MLP neurons of a small language model. Each row is named by its layer, matrix (gate and up: input weights) and neuron, and shows model dimensions 384-575. Each number is 128 + 32 x the weight over its row's rms, rounded and kept within 0 to 255. Numbers have three digits each. A neuron's up and down rows have the sign that makes its largest values positive.
A block is one neuron, or neurons of one layer that tend to fire together. After each block is what it responds to, as a language model described it from the Wikipedia text at the highest values.

L5.gate261:109125171136084116089094157152097138126125122118147065148113147078121160122175181160086158163129084105192164107173107138167122104137118138151156183202145108119140183141072141182128178100175106136144132139146107103125082114141127119149094091145144113054100069107083145145088116186111138148126131064172140151095081113154160101116116158137072105114087106150088154167124150182073193107196125133082042122118149160086160174092108161128112178150096134163124082149132114099140109154079183132147146156067120130133156149196112116176131096085182133166157181106217066122167104149170163130
L5.up261:186172103113126124092117140197108136163137108137135097077167157137128111131165127065088156132063172118139148056100104103106181137170146144160093116202102138119142128037145062143202118169148110158186088064159085147127170144072146162111157110116065143111114158152110118126122084151176166149099153124164098125140125068154157087139136122075126134156162131152168102171107160125126143086151131145140127109152108149065132110145033118079101119150097134151191118157128151118141103153115167070168118138139150107126156129149151124109133137127138184139121177155103133116186126161174163128
L5.gate349:078150164192158076156147129089177157130158093140158124121172184073154146143164075127115132153148077146127059171117173160111046133146153081090181158160076113155132143097096102096129105119122127062131167172141163084136114123126078094149171107137125126126141096131135196042118092065092130036085146121082090155158118120114186116097110142137066165065086117108143091159125121093103159157122095052124093117138180104133148084155086092153102122152094135122097100134169115126127128124056159151141199146111085165070166136165113168104127082108125136081098152120109090153119090143143175085
L5.up349:154106164170106162122132189115152109142125193070144155141155166146114183131079091081022171207119121089177085118112134107142125172148149111102122190065114151235105118154110172130107151061116116140120120097135156100062119125116087083099125118091115105088133167141105146077110136142139155113114150151135153127122110134117147056091154095150134169132133190164131189114181118177134095102110077136082157228106156117148110118149112093167182130126166130115140125115135128105128123173105119129108156119100156097173199123083140140160098094075087143177121095172167158107133140121097088125
L5.gate451:155119122135144137111135135156126124135170142126153135101148119110105125120149118089113131176112095112126091112134115152109172166090137063121140153110089053152074147156151128123143133166065205161146127083100118155090159151082184163156211190118109150171131159142134075147119081150176121174132156101110143155169141088120087088122133160126087113109099224124144108057122201106136137103142150111113110154104117139041157073108183084107145164155065084155189109101107153128116099090078124126143093112126171175118166095180110172107108030116136122117081076113093081119136113124147157096
L5.up451:089098180105116123174145131090081120092109098105108149145137174094228170124134193081100153136142118175137219160216124125111159119192060100105070125155133148108168128085120138137118150182170124103122074136155079156033111141175156140102095121136161128096158147101193101104170085134122106148198104116132138099131156146087154155088115132109141079071111095120165099107148163171153034113149084160132120137118115087109099087155091118121104123177120138125111091120156121135113136140135117096128090119149146148212109160184159138157090078168138116134124131149160147181103046177152152152
L5.gate629:151132171087127128094099169094119089108070116109113152127121120126098133110117140117158109148126123103069167115174163099081031121186152138117152134119128059147197119151138086156121157064091115150130167155098129125141112044106089170147081162111112157115079160142107117147154125137125123119103131156145086104073140112088108142174166070168133176084150100135145079145115142104140145097071090093099096143118047116138135085135112063118098150146150152078112144092107134177123150155153126128119183153210104132138123120148084079088154128173095124146107101156145139114175096118097156096
L5.up629:076105131099129116121052109097121098120105165134134148103086142138125219112190127147095143063164109187126086084167103144152137156173116106113146120125161137168128092076107143159171200107134139127106080120132121117151103127158185148124154061155114117166168114085123139094109100105162162045146083086146100149081134090179134183134142159105136140082122059144144145107122158124193156139155153145138150155174142090083116078140109122140150160125115104107139111120160126164100108126111147111142080132155142112198133144147128138100154117151111142128100130163154162139127151136117101123
L5.gate989:189160123139090089170123139160125153152152105090153079111148136153102119146110120139117141069120145165191132136163128120172135136082076087090144065134077114130100103142143111150109088111171063141100156121094120120140108126054167148157110106172130177143158109168100143148172095132149111104102138149136178115125128077127074125148128135124177134139092139136153111106139151134143163131103128149132146099116118126097075103115145167145200135101100147155155118116160064116125057085113169157115135156066150106117125098100105105041132137140155165121083099139146060142131168104074117170
L5.up989:130090145124122158102128136101110156082144113201158152152161135134155101146159119124119164139159111134172179130141181094188145105131126139135220088075187121139170133105091149124136105150149114132119156153111200132093126104124083163169121096115159108142110163070118170131145098123159093128157154127192145135044102083142106086117129146136135074173113126041146105062106156088149192152098159093131097178149101114147070123089131063066157173123150144125131190135075131100090122121103140141090093170115055114128128131133104102147111137167140154144117128122148144145180150133051125105
L5.gate1075:119135113159130147125129127163167189039158154157153115135146158140151152200161107072102087115134203119128183110122117114141118154121125185106106126185202164084162165127167135067137121090192133119153109117134081158131148112050156147132162115139158120122075131122113124069170199146134104112126113161168126166106152135080115126133174125100103059142109087131139115141159156168111111148100080044110048146139085126158074174125156079123094139100158159185095134200105101164178181121126108207159096128186124149159121088139110053102093188121072197133166136147182110096135125143154119120
L5.up1075:118071190148134123091103181118050114077103087098130121117127126146153131144186087105164126097092091134182153150141167097107094135140105095150100112159120138104099158075109090069178072130153167149131134178105190096106110149146095108119088131116147105132101115097174090150158111142168105194142188097187138114109083056099085104089181167112108082167131118154110060097116149119160138116134119135153128211076154106134163185169091067141095130149116067149149223112131124197105138092091093129188168189111088188138130108115094100155120078076178142146105150135182125114091122119085116113
L5.gate1296:084145056202141069083159138146200106124097131171101153110150123148128155162110084093084137160171166173186104163159071091115097192113111132083176117073118134119114131099179194148148104186095130126097178115055104097120199109142100157134163149054144140118089128165114087092115159118129143174145143142116116155045095153130144116095168163068126110084131139133097171067157155097122135166094119090147158127091053117134121104129124087132130092158096191166188129159143113158158075139122148084124156118143114094086114089172055115228082108146068133136121151096110099147129075120067118055
L5.up1296:124092133122077124098112109163195119085096134136102135114141102140139154168146137181092108122115146174136130097114094060053143169168186106136125144137099128122206120100120065108109076117103125152177148147156135163177083189082178161147139128102123052093148154156095140164133076114086154103076133092070133100125139108160100134130096169098118168163084129136142108187124144177060096019104113115092136135127091149104186151140126073062161079112149146119145089099203099148086109137130136134109095181134139146114113115219101075137167082141107109184133134168097135110136187116134109187
L5.gate1492:124131100116160154198125172195179104118160094121143151197157090121109152171157168117122137138195164149092159094186112110127085101066125104119136115111137135107118122129083138135115139129190172167101152141146130089139104157124104171159132123144138104109111155153058158101126087159102050085132152080130142156095094119112162122147144116166155081174126089128204059127103158159139133145134101100085124183126080160115148128088139178099154145184085149044104138120142136084041051139181143183164147113171164167135155140178074144109087081103145097107167159156160077169137090153071137098
L5.up1492:125119164057120148160192145147125103117126095137075100159123130110115155162192121092058128125106165112118125118137085132130146077099110089162095129149093118110151122174115164139151149120163116112115117156160135075097058127131145182150136116109136162125128168147094149109126118151142133101110117103127130093126152133045105109153108127124145096130131178088147165150122090162103109182130154193139131216164131141116139104095144051140165139156080151144146086132156056130076105172181128138173077150172162102160083088151110088157131083089111139184100100078147161111178157125110134149
Description: Numbers in table cells

L13.gate4:162096181098166128143102121121117162134120102151129116156125164083128128159183059124064155166121140139128095177114112124147113047150105082111169121103185120133103133120140154108126161100071177152116084097096116075135097176115081166154161150103164114135083157188132231162088074138093172131068132167092123139138107158110159094087136192090126145112093153128098115167144104149077138089092160144108113152133163069132148079082128108171147112183135101185132103064173117087136133118137106095122136134161182100102144136169100114186123140178031133106190088129129111136147155167187154122
L13.up4:142104159165132122128144146149128097124144126132178136139121156122187134147193115141141113130154137144093101136070121115184135167107112069164168157130195122127090162149157148144087174111111126174126088176103118051126110160134126138146089096159149049104078077127119176169096151102067140176100079118080100112120154173109174080080096125118100149195153099134115115108138090141135068098121072122143167095107139126192095152119142121145128055131106148163122149111140148075129115130138106114103120082173149117108194094096082118145093205183108147153208127042165089123148156104111164108
L13.gate86:145124161119109124137129128117078150111084104164131127097085119099176114124119156128112049131109089160080160070126137153145127098140158079146132122106172157073144107123118152180148134103144149147107101125112183175130169075174149167114131091092082131140119171138114136190109109133086135149072148141115123124097151118164167067129103144111198140156153121162101158136131147086110128090110132110181183083114120102153101175150039200144139130143101134170123173135120162141165104080095124180115099118135116184181104142161125162128154109021168144084076127150168117051114112113098122135
L13.up86:097128143153100130171130120120102168099075136106131149079081075123120111173154155107127137125132071128145105136111134091127163148135104155174130109105126135144123091170143108114146090115130108131134129149123146167147107113206122126117134116093132161152166114146119160084130140093121128141126182132141078072095074099130140121123151152125201133133125141108178110122138138104114106143144138084127120147074155082146159127095143114141149157157117125144137116120116130095199155151179143146133126138155092132149096111141152085131158076062149157088177150133106097100109157109099148108
L13.gate144:159118160103093154183106109138083205130158175092142109164079172148117147095116148136090118089165089154115172097170093177076175103152122108187095185087060178154172114125103113076126153104133149073156064095040127065133163095104166161125118089090143201169098088106118115163131087115112126121091172084117137159126200169090115157076125091088149077120171093107119123111086080143179071106109165120120124147117104134081144138141122171093235150116170150117184095110113134078160150080154128096177105177082181114109167136203140088155105083158145084198093064113139143119098184092129128166
L13.up144:126135204143148116083157159126087105138151075165061113137108094164112184130118131160125107130150142123113098115072197066081084151141086110089165239098172141118154120167158149117058166145099143180162130094101031087165171121123129124139140153110137179109105087181163135127123102104051120152087129117160158161109137118102122098135132041113136074174130182161081084222113153094135117073115085154136149093091116087158144069071174121103123120148160139134111158094120148159121198141148117152212078121123115133117069108137098152147101122163074142172146115116106143077143124093123138114
L13.gate204:146099157120113139188118143121125186091129171215121117106153105115065135084154110146138118158155164113134086100098125129096218076068100105074138169072140088107031123078096140087127099133132118099125104083120123127101108126218136139103147178137160125140116124129135070098121158176128160162115099112139098143073107130149106118140155108045164178126113154073086170111093116179109151132178131134074060119121148106142148148131098154101146102149149085117175153185103120124146091177152102120136176151118126124162089136178133094135112111108098152140180109094126104164130136128068128075
L13.up204:105094148110107141108178091127155189093126154147072115102085141149128141100126149093203133166191105171142171194150116182083132098136178096026176140174090089163172108122217139085135134081082150183129103111115092186108136128140143166133135140132144109082151131161117184105160139117144109046094085122059120100143141142098118133137132124109091165135161122103076089096202138128129153124157087076103083125123175106065107115100127147156110175150107106114118149104142115099099092156094151158166101163098141109139084134119152206125125110136109137147135135075129115122155149159135097112
L13.gate454:164093157092107117131182101101068111114119122145121061149172068173094139146156079169139124120142170139139128187122155155131166089159085100150140183092146172115081157097152126148104114121129113137171131120147086128167108164197148101086172135123179162096122080097116113162090163139134224098145149103144131131101152159119174153093173191107134093161125144117098091118086113117109123136112128101088133141111095151097170156111117087119171122146138133128159117128103130138106117139124143125127150172090136129120173143184132125167151107125111107158131127091154071153087129139171124150
L13.up454:160151184093146089138106168130093101107186123156168127092182131137147154091152113173126124060126121191140082124104121142120091106123115116184183123092118104101095123138073116148134170131108131077126148017137124130089120128160132146126112198124124150130080120131096100170150103151164156092059100184086082092118179100139089167150153160080123124155119089160092168164153162152207117095149137193147096105108143112070132092127068163153215140132169137156061136150138031158110128112122143087131112149164121104124052156110094090173104121105149088137116153144175116140132137087165125175
L13.gate761:079166091128113092168153112117117069121114093121131118067133075096094152158123088085143103102129133121219112123135120124170132120093111110145140140125112107154172116101188094163122124122112114104128132109088107159135110166092154146163154091126108142107158091171128126158136128133146095117125133092139141119101130168154111140133082166164136147178153062139112159122176125150200138137122102146111074084142116133086119097137085088084161185137174157093129130134138162129052131099175126084158165181134084120096149137150177106077123135170160072083128135089062086109094132114176126088
L13.up761:126173098132148154138143171138114082136103069093092191113097111162112069137098101130140163106219155110128192139206153080108175150116150186143102057158135095163139093082161152156169169134187051126100192092096102143147099106159110148117127143151101084075118071129090133135065079203129148078153175118115126070124155100160195168133115127159124111158166107078123174153162113079149061160107177167115149101148072140150108145160193090139157148126129152110093135120106123165140138111147105144146173110136131114146158111149158121114104215117111128113137127102112161106115164084153035145
L13.gate1171:109105198066100185154158123170138115092071105119105122158115157162179134078116126127170151120149095173042152144154102150136114041074095131132131120129146121092042128155135138127109085076092161118119126125106175194166180110149086113107122160129103141103065127139082117146092120118124154153099099135101088108172088142125157188156118151138151122136111133147107120127154107114098140137102078090124109043181156120125044104114130132141123099157124110121176140069134101194137149140111121131153179116147150094116124142107161201137132220107143140112103093159093103173102132085123133092
L13.up1171:104117095113104109144149127159100080066119142166120168131111068151139170185169138142095154126086144101135161137110114132119120096114141112176152142117142110110124140016103089142056111117140105154131093153096111135119126100161175120151182113068174068094156130105129108143087153127106159129128115113112141106173153129157175118130121186130143154179094073112150157065134129124113109173114090086121089128140157057142110125117179088131069140125155181138182121120218139159064122115146108134115162127100081114091128153121103122085159146096056126105139168125133137115155184119094077138
L13.gate1363:103065137154107075213085127112114121137106104156159126132096117098165141120111115112163139142150099126147109126071124111153040135098192099131201133116169147149133131160122106141184083139122173171162102108104147126171121153083134099111136149141058161087103107114149127145121121203126151100133150150204148164131111155115128133093168069157127126112174151108118170155145154154093099099100116147095104097117112070093157160114114079141138129106108113123117149193117155127142093086117104118191161186128098153094146210136131153122101092118045153137117110110099167114125066090138132135
L13.up1363:128124120109110189150061046084042161110126147075109155123145133120094150164145155136137157128103149093131078160128088130154162117083085113165115105172080157177100137212131094131127139148087129113138146133135136193119190173149132089094139120128104165137134176124126118147154152112148154064071156166142110123186090072119166131173110162099130100142148128119170103067155129150115074143178127066128166155124124139110119201123140126149145176190119088091125171154103114079129116103068049170186107138143087146108127115084137121118120086147060091082119146107148119136061092169087137158
Description: Sports stats table numbers

L6.gate1223:166079175107166111127110153212144144125128109125134106093149113127138144108140120120113166159111186219174124158132150088090121138119133083114177120110084123146096149115117127109081176099159124098161096155104114105084119108132151144134117146123138160118127151118069121177129104145186125155154105090137067101099082167079136106102127205118160094146125071116126144183184128118084169101071179115065069168108133174114163046080104036060079097135128118142142135118105115122154127126188167146164094113212177087082207086158154145113089130194148059168150120130155099106118106127108147182
L6.up1223:143158119140106107151098117151080085163118155137183084178081097125145099142077138130078149180183161147124140127202088118151111176105150115173078119140152150179098109144121122147179142138160172116115118139147119152098129138100063198150166152047103129149144123095136136149154154147154131129098134063169127104085198211113125098119074095140104144092158090148071118143086085124068149153134072147168185175120142125124105143108133148122101185129157201109122111089142158143156085157096122137140103172142140121192149113118099153148154142188128137067160191192165113157142116100103123113
Description: Standalone two-digit numbers

L5.gate57:184150127172024108091106134133142200125166151151083186163136133142172151104132107162152102111117094137150141163137145124131107093094159123165152145128083138136051066135126117118142201103094140152126133125127179153195117133173117130161122142143122112168149132121109159149118080122123106097176135139155209091166087068165103091109154175093142146119091150191132092196125134139167133099113107118127115116075149138172168161052194168097125125131132183164127118199129091122117117111128097131144079148134165160132162118129172112118115078104136172139124151128171101109155135106134163119
L5.up57:137105138149115071137046119113135132201111089139142142134076117105189148154177118166127103094172130103129127110147132120160186066143160083170149117156117166154130129165150117126190128127124174163211120134090164115126051132122136107168107141136139145146117144165154125098174113111220140068120170080140077108123120059151055115103131124100137103128140100103112084094200098132152071106162108100157087081108156131160101124127078197131159127083140112158133117137144120114106141091089127093106084129109118174171122153175089120138074056124098172114188144120126104126170107139089124179
L5.gate646:106158117111132135079166144119102123155102112110151150189156098130106156138154144082063111118064142096150203143144109123089075121127165131122159158172170090127134158180087130140094155160107110150112123168132138177102146080121103102154079140185119043081136085095156125114060150112161118143120144084141186127090140159129157168137121161102094172160117124148111101149102181109178139153100137149051082088146082143215146120149190130042146103167088061144180129133155136114127101173205158203176151133142143110114122174138137130139147140094155178124106169114157158169146122160177170090
L5.up646:089121099095170151103120135147102167137143103127148104185166107160144139177142134128089045153046190160068171125136111070101109120187097098111164146221075144124127090069152113133103136109096131205148172089077197122100135124166065152097120139136151146079130146149144153140097145109118072104149130105144172122156140135116215076123131109102087180109128134151090059145149128164143068121092103096079148117163088136071089210126072101079148146180065116045169124112157152153162145141125128116156165141137031172135103157194123158107105131162126126147122120088081154110135127117170147161
L5.gate702:105104105153168085112150181101124162067171101134104114109171136056069138102152173164067103159174097130155116087042175091150151109098156081140133101110142090117124137224161106175144169116068116187104136062112115123120105116170168169170126107128095190123057151094106180082121133123151157093142110098101143071122090140174090163140049122114116084209094123137109154146130078123161129156064158134159126137087162091119104155129172198132172123119154143135101123156097139182113187126136148152157089173141108172147120126083152137137181110095098167120102131094104068155095070110138117138
L5.up702:142168114128114143133176088123153140107138163095090108125164167169148114156137154173149090205144102126137141145107142181145167139114142110158126121159129153124075132138135114180124115135215074120147169111103156071114144102130074209164117152152154100081181127139111133095090125094086113141159161129140112098106123089123091067097089143091113121151151110113062121128109093113186055097147177134109106107089147093156163198106110127099130159120122182132119103126146151078102180092117075156077176133177111169098196056105158092170120153107155115081181117114115120122058110147110121134
L5.gate922:164125179060125144201068078120050121122100165129129122147120106119099124146134121124156158134089099161131075064065129177192115143070165116135148125162103119110139101121094187135147127123076150157155125117142151122139094084077115111115063124133104137165104185181074079161165110124094104163156108139075133049107089120114158127089130206083138094182127117106176090117107133160087130135144134129141101163117160133137083118169216142106141161127140110042119196149176091114155130087112144114129147130142162147111101126083113115111145100151156196068143090067172062149114119126122086153
L5.up922:183155106164075141134177154174112137120118120155115146145158113113128131120093075122151104113148195159171129117163061138148121136095147079099115150135139149169092095164123098169129108111136104169058111148150127103129150103089077147101105130146049098125122132151115099155154140100067082076085138168111173090072151112144163132153118075156179131201154162177153053105111155123098075101078074115128128206120071158140069131114128115102116103128174141168118155122133131161160099137096105105108124147203071125121119135138120128130115123111157161107070127156091150194173138128122074049
L5.gate1009:083125106139088124208132068131120146104197112147116136170128114185138205146147137153170079112207156062129169131138179097092142092170080111103127143156124132124146130122132128180169134098112112159115136125071192147205121138159119128136190094175145208175109163108182125164093137161150166117151092095196075144169131125137080039155072178153106099107134105119153130143105147163136162143078104118119163164146170184115174167114125184153179148055096076114196141156097139136116149110097133114168119151148133155147118093104095079154164137132119186156133156051152150108127159110194079133
L5.up1009:091134110142110092132121103102130148181208093161164123104159125100115151164131143159152092118139146087138112121115153171143138135128076100106126107067161163123115099121153075136116208144154216114157115113155149084188111186134145108170121086135100110163089216118148127164134157113095117099075115113163173114100102117098084114122076100128194149121131165143143108157148103176172086149152164101134032132138163118208115122136105150100192092093123170125171093137131149173188159139101122147138150103126071119092153099134090039144114120177118117129089165104135140117165056183125117154
L5.gate1091:108117107077131121136121085176116124130172202123142113089114155155110090121125118167137125149102105141118096117152121159125167196114100170117130118198103158151141172204138102142120084173152098125094115144124153159117116178147192117141139097147142211138115094141139188098152131127169108112180141131166148118097163149062165116128154091080081176090169174088110169150115166165108146155120106164126061149150152155084104109134139096110145106140090127139123107146097153165195105118117148122163092121063166147110158079163149135049131097181102110147069107147145092102107081075149042197
L5.up1091:074112142120139043210161143133143187166152124109167119205080135166092175144198148168143134177159161102079062104122162158110115171113146179122144115145109197169074173106151103110152099154147069133157127075090208118141131125144094148119111122179184073156183125168164139173155162164113106077137178176178124142102126121129110080093128131114130137083136121127120155178151113151071121089051124149141094092113200143136151209118103135125159122142122095159169068126148089119052114122091177116144078155123131160135157080142140137078188141174127184121077134120180109101131128177120116102
L5.gate1285:183166182149099068149080174113081127084123146098189080151152115166116122162154194186065130186136113146147164131097140065165148148080116087159134171113112168085097127142145145121107118126163155153158099098099119093120135125168076129150162135124103040116148141099142137150154118188140118140137123161112135155093100178128097149082131143099188101076149093119131112072157121085145139127099093132141159139139076108125092172142121113130110164179091091105094116196132078118096094135112109140149064155136166117101155158192083164143083139152139128128106117130154157119164146123105108132
L5.up1285:162139155179104049128161091159129115106140129156144138119157091163137115101114138130131110107158153082104099104093167121171109096105130127116138143110115150091131064155146051155120152181133155089105138118090187122149183116202161134128104150139169106144120126072091110151107144142183086176115184098135127110040126122129108122133171141159113053119162171133141124159134125137136137116115187207128113157116064161141100071107158100093114155206150095106140148139122092093137159135147134136119046135151140129112180120089125112104051089107086134121152112146133095136131176137123178071
L5.gate1447:199074104109108138151110160111124148129168128125128109120098178162125148125121154147150114105110065128143221082134163121120147072071127149173126051136118097124100140183142090166164159068113154154144145165067157116120147095111140115190136141133094211194127114146148107112097137147116131092121108156116145095144179129119043137103143082128186104155102084087172139133153124158097084139173140115188082118071138128113062151176199155090166078093148117156146173163106099116129105090105144153123084166103149123130144109123066089148149140109106179110176115150143085130133089184086108119
L5.up1447:132184193097131074117093107174092166149188091088164124142108094111163203199091137094090103125127137124129081165084146134134107126124065135180137178157171101091057082122085133106123145152129112153176178151101149123148083146123105183086134132102097152135137138187129127128151093139057085125126081129190157062140100143130078163092087061167126105128148108132091096112174190136121166132115172089091082131129103135122141150144175101078092148175143094122139130130139166131096153093096116087128109136118149129121126106082128126060158065188140106133128136168158165152142175129120158092
Description: Small numerals in tables

L6.gate1418:090144103125128124088118156148064136116137085069102123165138135121101173127165113203101150147114148104194114143145148103120176121098154173145163121137149182073118127147185097139130125041148083152082112084095140077068187142100163186098148059150127114144145118119112123150088125135154128147141138078131173143139140119178147093121145193165135121088119122135151138124194121094156067155173132074120053077107155124154119189127149162103096089137108150096120162146162131153163116115089143210126130176093104195147117141176096116106128137078150169164086106158152139087165080104094136130
L6.up1418:172126105146096092186117120125126126167167143120156100164139139123100129158186181137136097138149083174114170163144160130163125176122126145133106054157099117160115125132139157108176126105137117090144142138132141146139169132130075095161139121127113201126209088100168092102109138145130120095126141116126178132201098152140099124131085147087108183100150146112147151161151134138106145135094142145147192144187199117186131203184172171119143148093089060169146114090163138130167047128046100045101151100183077104122087139174144096117147122147078122107102167117134117142135140111139089093
Description: Fragments after T and chart numbers